{"num_hidden_layers": 12, "positions": "rope", "beta1": 0.9, "max_grad_norm": 1.0, "schedule": "wsd", "decay_fraction": 0.568, "doc_mask": true, "z_loss": 0.0001}
MLP neurons of a small language model. Each row is named by its layer, matrix (up: input weights) and neuron, and shows model dimensions 384-639. Each number is 128 + 32 x the weight over its row's rms, rounded and kept within 0 to 255. Numbers have three digits each.
Before each neuron's rows, "fires in" lists the words (lower case) most often at its 100 highest values on Wikipedia text that the model never trained on.

fires in: "both", "house", "senate", "parliament", "congress", "parliamentary"
L3.up79:150098076169123157130138112098109094052137133160162168135154134167149149162094186130156213194043099143153138133083157137123137175069093184139118170116069130142136137092127132147152158176185107106139100161129150137139194137153133122100091202103105100156133103060080152097125159108116122171151079147137099170139169087124131162144125138103184128064118100107120114143132108093132154115077097065145136129102167106171135115146143178142084121123084106162170073100087169141092126135153114088138134058118086081126109105206128154153145123120134163171189138118168146149179041092111179126041092117172143174126185100185124109182179130157192103118123132133134102066151122116115148146146072123145121139113179144145144125150187116152112132143166123170096142087126105144109128110113095

fires in: "from", "the", "town", "village", "church", "between"
L3.up2171:123090095105152078176173136165107128174055134212142112113090164074089133120135166154112160119109164144084095117096107131120127123161179118126166062071117154107137116143096154123160060174170168136057158089149158118126148122195113135077082074150076186162123143121160149077086122115129151122120117169124177115094099152095113155120066145132155149158116125095112153205126134124161106152065066115082168114148067120061160164179175137134128103122169170152155107120125105156111172142123158108142169103129181110143173096213147105073072175135082162144160100108121067129188158177165143151125134096109141154116121090146071133097161103069138113146175186146141088139100082098103096087133155231174137080161108052164117063100127163116160158143132139134141123115124128101131143122111155

fires in: "only", "best", "last", "never", "ewing", "lasted"
L3.up2993:101148114142115176091084065179201093124132114111122155128107130127135089180192074086167103105080131162144134147118089064172078105088100090083097158152071102116103116193120096080129075148119105069153081124129048135173123155152117139084090146125099119143142137110169099187139130114108111183153132161169109142142186177072091148110116139137108102136085133136090105216102084144201123068116130121121121146136120133127116054111085168136168190181110149131137096123134092120150143051097110124149086121126112149119116112173126096095139148117114199162090081141136084131168129101107177145149118189131138119157120162172083151152161134108129084212107116161081130127126133143104068172129153151133118104160074126142139119179110124146147129124123131136152133105127097175123117068089136

fires in: "up", "all", "together", "in", "alone", "state"
L3.up3751:136030080116117114148084113137150102147088182114115118094155142150137102135195105129134140138066098131131093131143093177129140163124142103148104166166074094093133091106134126127157128088107138210159101115079149121070193085140130179161113125148069134167116113125122125152126120087148122161110145132117103153133148097103126139151094136045147123115137106150176187083140178079147165185085149106104136139190175118221161106157067197134140127155085128067113175089133190160100131077139142106180152156150133164098160134141137156144149150101124139104127089118099145127129114102072169093170150165126126151087118126124115157115140105103123116150135059085181116118154154082098142142154116114103149113118149147134166104113128109162049147181140087047143141101146145138118103129067203

fires in: "number", "town", "village", "population", "community", "groups"
L3.up92:102073121108094089159180113141122111118117119175151166092148117136197082092134127133117111165128124160104062135096169144132107131081109151131088148176116180138108138089079129157122118097142162145147145100135153118124178120136133192151129018116126074129138152108113137105148165160107115101103073096130142147138121173124174143137141096149162137140122086121140149156157132116086100143104149174085087087104129093147174138150108123163090137162156168153137120077132169177163158174058147075132163086153062075147142089158140132085147111124107108163150094068146150117214172134100078138062114149099068131108127156125106151156122112099109120102159201139116084102111156179113157118192085151158078140114110207173130134235197182159119087133104093090200103092138059065100107124125134

fires in: "the", "september", "and", "october"
L3.up1982:074088087139104112101178119114139050140103139134128144067164153183155158155087117087165172104143093109122148140116102150179127198127077090110108130134136158116111116158138129118086131150104198190133117056142101060099118175193148124102140142120186087164071155136104126116131136061105119158119122146145141148142158136121080098114109091124111091147158152082176064146101110105112143153099109096076121128111135101174176138106170121166092155130098133110124082154069129147146147126154170098153138145084058140089113107141153116090147166163132148181120203137172155158161104151086153198073104116101112103074101154131170175146158123177156156075125151144130126152165143113092099131099141155118117155117139079151116110179115180099140104095130162137125130162139120099114165158134144

fires in: "between", "both"
L3.up2579:119092124136125128134128095101117122125128077117130133136108128152145109140154081131107149156110161111131120122177140090103105118081117175181136090168099055084079090092097142145121066108090104140084068134135129127142140118164103077145151148111091123160154119054151165092115168174129216131106154167115148149075139157143120101155111137072154104114047133135110131187105089149163122171116174164150131076093178098148102135107147122152066161154076152105137098176025181091135102091101068115083108077116152104139106075125168105170130147148087141180111144106132110126133074188116129155145119136151045125138156150113135096136182155136145145120138105119142102116140112123108094161177163114064137164114145104149179173103113106163170160142167070094122118129131125091130128092140113

fires in: "town", "village", "parish", "municipality", "township", "regions"
L3.up2413:160130153143153126100092163159143128124079115154130174103110141193181121168064078101109165196125112130094133181120106155103094106142080174071215108123198082126079101126087143129164152128198112123086096096104187113110170100150143164104102119153117159137202113102037171092096125129120108100092137135150058166192174128132080162158129150125225159149142089109131170160139159092137174182133100107141092137157083123107151098170143139079093107107126186143127150092093179101153165088147120130106126171153167110162135162106175126130137199126094149131114143112172150081169125159143113118093169150129101165131113122124070170080197100176127137133174115100134154079074157140149135114099122127168165209095131109141137138148163136123114108169076123049174108104105117097112145162075134

fires in: "in", "program", "for", "show", "now", "real"
L3.up2744:162113149123111153113065125108164122121093144156125097124118161097167136169135075137160099135056137090144115180183131142180056070160098127127123183148124150095171147093091195085158126145131160174104107054092139164109183103085163110153137151139084166159121135140072178119138194186125149118135160167198091157091151124132101162138155101128105081140134211113189138140195078122116144120130167150155072142125108180124149124114142160165151083073161055168144112173132104114150142106211128083109129155108080175065125092131139125088113183152117071110132104067140065150116116137069146163137108127159112132113156157142103180069158110167101142148173103155122209146144139147195149179078135104168061112144085136090138124144133114129048069193190132134105145096122211151181130114110129

fires in: "in", "for", "cache"
L3.up2837:100097098164147108156105141144189112082130140158128138131144134093122087146137074139188138150114115122150077148162142163175095093107148132134089146123128122155141137165131120162126074168088175132154116116171122134167187076162132146145204164095079074112146161129160135151172124065061114125127148220201094089169060139111128079165185097102147144154141166136124167089138139102096144101135138151110119112103123104177139151143119166155093152114153140159124154146138159096152193136146155094180145096088092099123146118124147125112141136120133126121178125145129133119085141092145136151081147194122160171140246160177169141067110151140114170102132135127071135088159087115203130126118139149156055130102078140167107102164094118151134115160138139101117123105147091094124135177108167